config.toml
n_kv_head = 2
head_dim = 96
d_mlp = 768
vocab_size = 543
activation = "tanh_gelu"
norm = "layernorm"
bias = "all"
tie_embeddings = false
init_std_qkv = 0.0235
optimizer = "adam_variant"
lr = 0.00211
beta2 = 0.98
schedule = "cos"
doc_mask = true
train_tokens = 334800000
MLP neurons of a small language model. Each row is named by its layer, matrix (up: input weights) and neuron, and shows model dimensions 32-127. Each number is 500 + 50 x the weight over its row's rms, rounded and kept within 0 to 999. Numbers have three digits each.
A block is one neuron, or neurons of one layer that tend to fire together. After each block is what it responds to, as a language model described it from the Wikipedia text at the highest values.

L3.up73:549532536493402450436428624527460417532512429517438483487501547478520461476445518494443631494490527469519502605496534508469487489576403450486500535457522515589465534425583514597495513496569519539506602554534556478551473424479451509598475472426559556546499435471482496463532511510494403529
L3.up131:484471548530489489485503560455486465606502511507425580524541540540489465473548536508481548527519491503520481580515468429467464438550504488543548580445487479577456479545500458434451496491554414444429531544505516463537530429417392511628434615505498524509479554597478430495485525453519516433
L3.up160:484437536514390423443464565530533465494472444496375440486595574463491494439537553511469594528485537539489531593522462473503535448642323488507446517504508482550472487463575449518499506545511445526489553537517472484447497463455554496493508544437530538574474447502478510552523499538459452498
L3.up249:538469559475429508466470556521517428512438513473353582538506568514467442504579493463480560534499525504518535571557510532478436499636431514492525491510502570525479515429568518554409535555447500531519526528569525457515564416466456571565522542439522607496533416463502485498570497478445443500
L3.up306:480514536508512463418483469504514490492457517524408531512503576521488236479445539549490524538420421488544533667495463542422518539535537465503435499393481451487498638445529524500501529577432491532496524569598507448393578546430514497511527446501456533522522513480490491480499497512463434569
L3.up328:476545817553471460432485507519422480470433479516421535560502539510516496432497525452443507490503493459467534562517471490446503506551526452564513588491553558542459533513537498514501451586595595549495564547527491343503504523521484531507537474428460504568529517444584449515500476472501483513
L3.up377:496495520468490382515389475465528457524521470480486392411547530447503524400490504494509476447449449551579541542533560547372574448565357497534494481517518480554564482544535537596554538494532584529436506492484593471479451494457522425461564550415492521525548439488502509474472565592480482534
L3.up394:513465532494478480417504448497513448609454475477444510418460626515505370538483512445495547447467491477505524594567561645465475479590369471494509481454497457494500549516559487501522552539572580484415555516514497506493547519441450502529508518451385568527467527499496484483485527517540463558
L3.up421:491478523535463514470432535515531485522448537536444462541576607389503475539479528454489548528514548584467517590542515539450478410589444465569478478406512543515437518510606504506550483546490485481471555534549599426513560477509508574630497560486560525445436439395502491598608528498496493549
L3.up562:485521533495451441427519362467565530483553450477377435545497596464534393539486518432471555499482531563555498628519522601474524525537486413424501540461465501509549551466555528482522521524441495517465617528550489463527434562541481551533505559457472443546514519449476481481509555476537486515
L3.up584:547537516497446483489444488562455472491444483481348538569555512514505318543431531515512576449490468513503501592480481435510415506549465497506450475422502529557513596521579513539522532489528462536510462577549519488432452490542422588523459459447502524506545426537485574542501509437518507481
L3.up621:477478512475506550499543485610524444494468455410485462483567522417559513523560525484477523357588366500475496481500583555524525502524323486490579550547485458471507487477587551536499485504545524508500467502519562525508407468390432500518508533427481543492495386505506528454397421530421444549
L3.up623:517465541484470456433437432466596502531496488450467460452500599444482479513467516454454561438511558501478595537521559592448544526552360450479589512482515453503451507528629486548505509522574555554495600470517516488472477524483528489472592557384450445525501532495538551439546497522562494544
L3.up639:553513553502385456419445540476534472485501535500451435519626585515495438473427558493496546499462536576499524583519479466457488460553423503473374561517444482586509518482535515517526541527434545489481543509538493439561341524527515466511521524573536412565514509465497435550545502541495516580
L3.up706:477475519488442547492483492480521469506465476529478530537548506471508475458437489475379506526512465474408439544601462529492446421525459459525552542508480632593514539619557439565500540537504544491439517552573564481541478497556518641610465454436495480497545542513498417586472580491463443488
L3.up741:521507553477503440478383544542498450529491506534372526489545582506429294533460553545507497456524472491533525628506507492489554527484522489468444488414469459461470625488539509537517504541446465522500499540525501443438569493516504527499504474467507544462531490489463550531475480498517459501
Responds to: Coordinate symbols, word fragments. Byte pieces of special characters in geographic coordinates (′, ″, °, invisible marks after W/E/N), plus mid-word fragments like ti, ul, tr.

L6.up751:498493555479513524489502462568510487543466468489394443502555581379500363491545484513550545445433532523427488596477393480492460549466473498457424459511487420464486546494574507529345561527528413422533564513564488473544561569544443529524504458501587534457549480488503485491529618440515381480
Responds to: Mid-word subword fragments. Short consonant-led word-piece fragments inside longer words, often names or compounds, such as cl in Cycling, v in Jacksonville, ol in Archaeologists.

L12.up116:483444498483329480428557473545502400424492549413468435529469548432618457579507482529493593495482523495488514453502483523477468514441432404425518443434420404522483564573504544491469507517558506618492546441479418526501493529541470516530524454494509536528550482510504505538438571541483458453
L12.up156:507485452424466493515499512553460487488483466436467525512541482508554439487412420510428541511547575534453556451518472493561550496595443525498598496472446459361487537448445440433467424571549463578422523500514467471412491543549610458489460510583514513507459479529494583543596509514523537572
L12.up248:507427510450411467512524464586503463500497498528470459524529467544544393494418490421422538518450451507552509525489443460473499485471470485472412501475450486524548542492499448501444531647435525576521448563570498489511521524567499450548428520425547432562488492438471410442606477478577488572
L12.up699:461356540477406471396523456476533522460425515562545478433506476521566419391521488495530531417481522571491444504521549566479554502583488486465430515483368510402509587481524516562568501505528529528439600470535465507555435512524603505536489602527420511491548522427470539448533580491492503472
Responds to: Mid-token in structured text. Second digit of decimal coordinates after the slash (2|6.95), plus word-internal pieces and brackets in infoboxes, headings and tables.

L12.up57:479454417463470537548450577427506572497453516462445534486511518562545504551431503477527510583488531476495523581562511512478511505517501606524421459499396498469501482547558478530518580514481577501548511585466516463478552521425513434534552455591526515465449507473496494511523596540571468584
L12.up85:472530488453571483458447515458539372507484414544417511453478557501554473481431494441473558468484489513464473532532589530439575633528492511438509428468546454481566507512507532522522547447480465478466475556551491422409499524472538488520552549504512553425397540450492516521464654541512496519
L12.up278:473396521537468455442535499481542479535456542484483546446445512525512471454555505604447543534478545528495599509494496487632487479600388496497482498487485478405535526455474503515472490485537463594474476454554553524536515498462530539629493579476514582459579559489539420437485403487565518444
L12.up614:530385547465523418526486527514504545499445537543490448520459539441453417457489519435501526464465470570467526484475487557456511426534384543482509470513435534456496538490462569537559531507458537542431585560539488500469515524553548463497444429514555501553481508458477508524537494500479634444
Responds to: Word-initial "t" fragment. Lone "t" pieces beginning a lowercase word mid-sentence, as in t|wo, t|ook, t|axi, t|ypes, plus line breaks after section headings like ==See also==.

L3.up146:437439464464480526470489455502501562546486557486511510457550570506495485569406541514468540447471568461358555531514587533463485537517353509508610473472469518517535522537571494543551449476509579478502509512547562505527416529531445511489545406506530479576569525465477511582473503477619533438
L3.up263:538489526513475491485572477538542553583445599490450533517510514509618460492449530458462540582489529501433426547495438525595514456516387523477551506419517556376485528514583496471538471557504591485553517469556474478534459546609528535559443476499512435575494402620497520569506621482487420456
L3.up268:547466517469454509482431451503505453470512493575535613473508540488428501481528495486557526482510542511483544516564616463508510551526613523430560465508465643516525506547472491476518619474508530486410550503503486474525506321504477469516507490538545466503462548385466500512517515478595492528
L3.up281:506423505476488519452398462438518494584489440606498552423540567482523480505521556508509534440448594481411523530527664538455547575535448533480458500479448569533525472555474513493487521523484628535372525565572478481518529441567475522493534446486513440484505468430447495614430550513539537538
L3.up300:520480531472395560495527487578553536450503475524475548518541594448416453514482493441497526525483513468431531529544577510476508535546500561483555542474426611467553566575514418540438562512559558503386561518530494464512463495499453512512521459427481437560523591357463486507496508499594516529
L3.up316:504500518463495539504476451560573469553537428542524546470524527463529504464459492451529423474533557508473452516610670527494442476474553471506469529522483605559521522553463520502424502552545509418393589483485392472551508415476407501546495473483509422455439523491494513493482574472529508495
L3.up353:367440487467487450463515486399458552598538485449508428489500546420512491515477555514443535521508550447464541511524539605398543533576404441503519504450502559452515481454476454564568446513495526496508563531513537491511496538640533553482499474399455495588548502604481551558451565526543487464
L3.up365:481480503527458582458482545498489507431447455601434428555422514416481506534530501482439563517482620468523483484562522526382351465594444423505459509430535579529443488593558487529475483546532515572430543540529505462564426525545495516549439505448543506508504500458523495617546569506530489463
L3.up451:578492218449572487525480441519571519516605512513622454413477500529475514563484502558500470430566569549504457416555559483539536514424487482498525448569496559521541504572463465418464464468485518470446471465476442627552505463510501439425506546626451484460481558543500513502498530507544477500
L3.up455:479455521471455543478386467527617475498495364516557473460565495449567520481401500507456516488543525467417416490553555485412454468421491463499537515511495609515527531586482427602500465550530578490477517577543538484552538489544474603520480449420494494516546581481494442533478522500499477543
L3.up473:467462510489449485472454449444543495518460427601519547451542561502541504493446551488540558465454629539428513521537635499466529560527508527473479505489468607494554496583474482504499516524527591512362553563545490471544508420568472529518506460491520463477462557419483484599461586522579478514
L3.up493:563487523507444508462523385520587477471480456592465456508520530503518487468402560468469529483527579576370423522513569525446461466464394481474519501533520611451531552537520437514444484569561624472368492489524536478596464510584495581478504499521478443507499572458485499550496549541532443455
L3.up608:514453531514409434439335466397513528505445534492457531546489505383445498498442485427438527489479618493446515560559558529514417519595540463538463494377508527523528550443519539484465507510535520530399544496534479492510510472530555458583528500489457467525574540432523430443556600384546539555
L3.up668:428468491484456479510538506494548520589520577471483530500540594456546423560415537462448506492481580455444519550538407549450535494561369490503582501413485540495527571445524440661503433513529528461479524529564470499485504506505524564515510476391511507522465475508522551602486498462496492479
L3.up713:518505554465385564464482494427505469559528543624471562545522534472548508460493548510476544554505493534459453565594575497415477465514519494462471550505449571575592541584481506490451573515523533424418543503527433459570491459502490489622487487548484459456526533452486469560527625485506494454
L3.up727:406495509522361602489463550459417499509526590476498469481488523421522472529468581495322646560556585456441474532515432531430493487532419461468524509466470482535555532464531527554561431483517551478513476522564468517505460448440472602511451408508614460611563447459485528496570480395524541532
Responds to: Section and sentence boundaries. Line breaks after wiki article titles, section headings or short descriptions, plus sentence-final periods and spaces after numbers, before new text begins.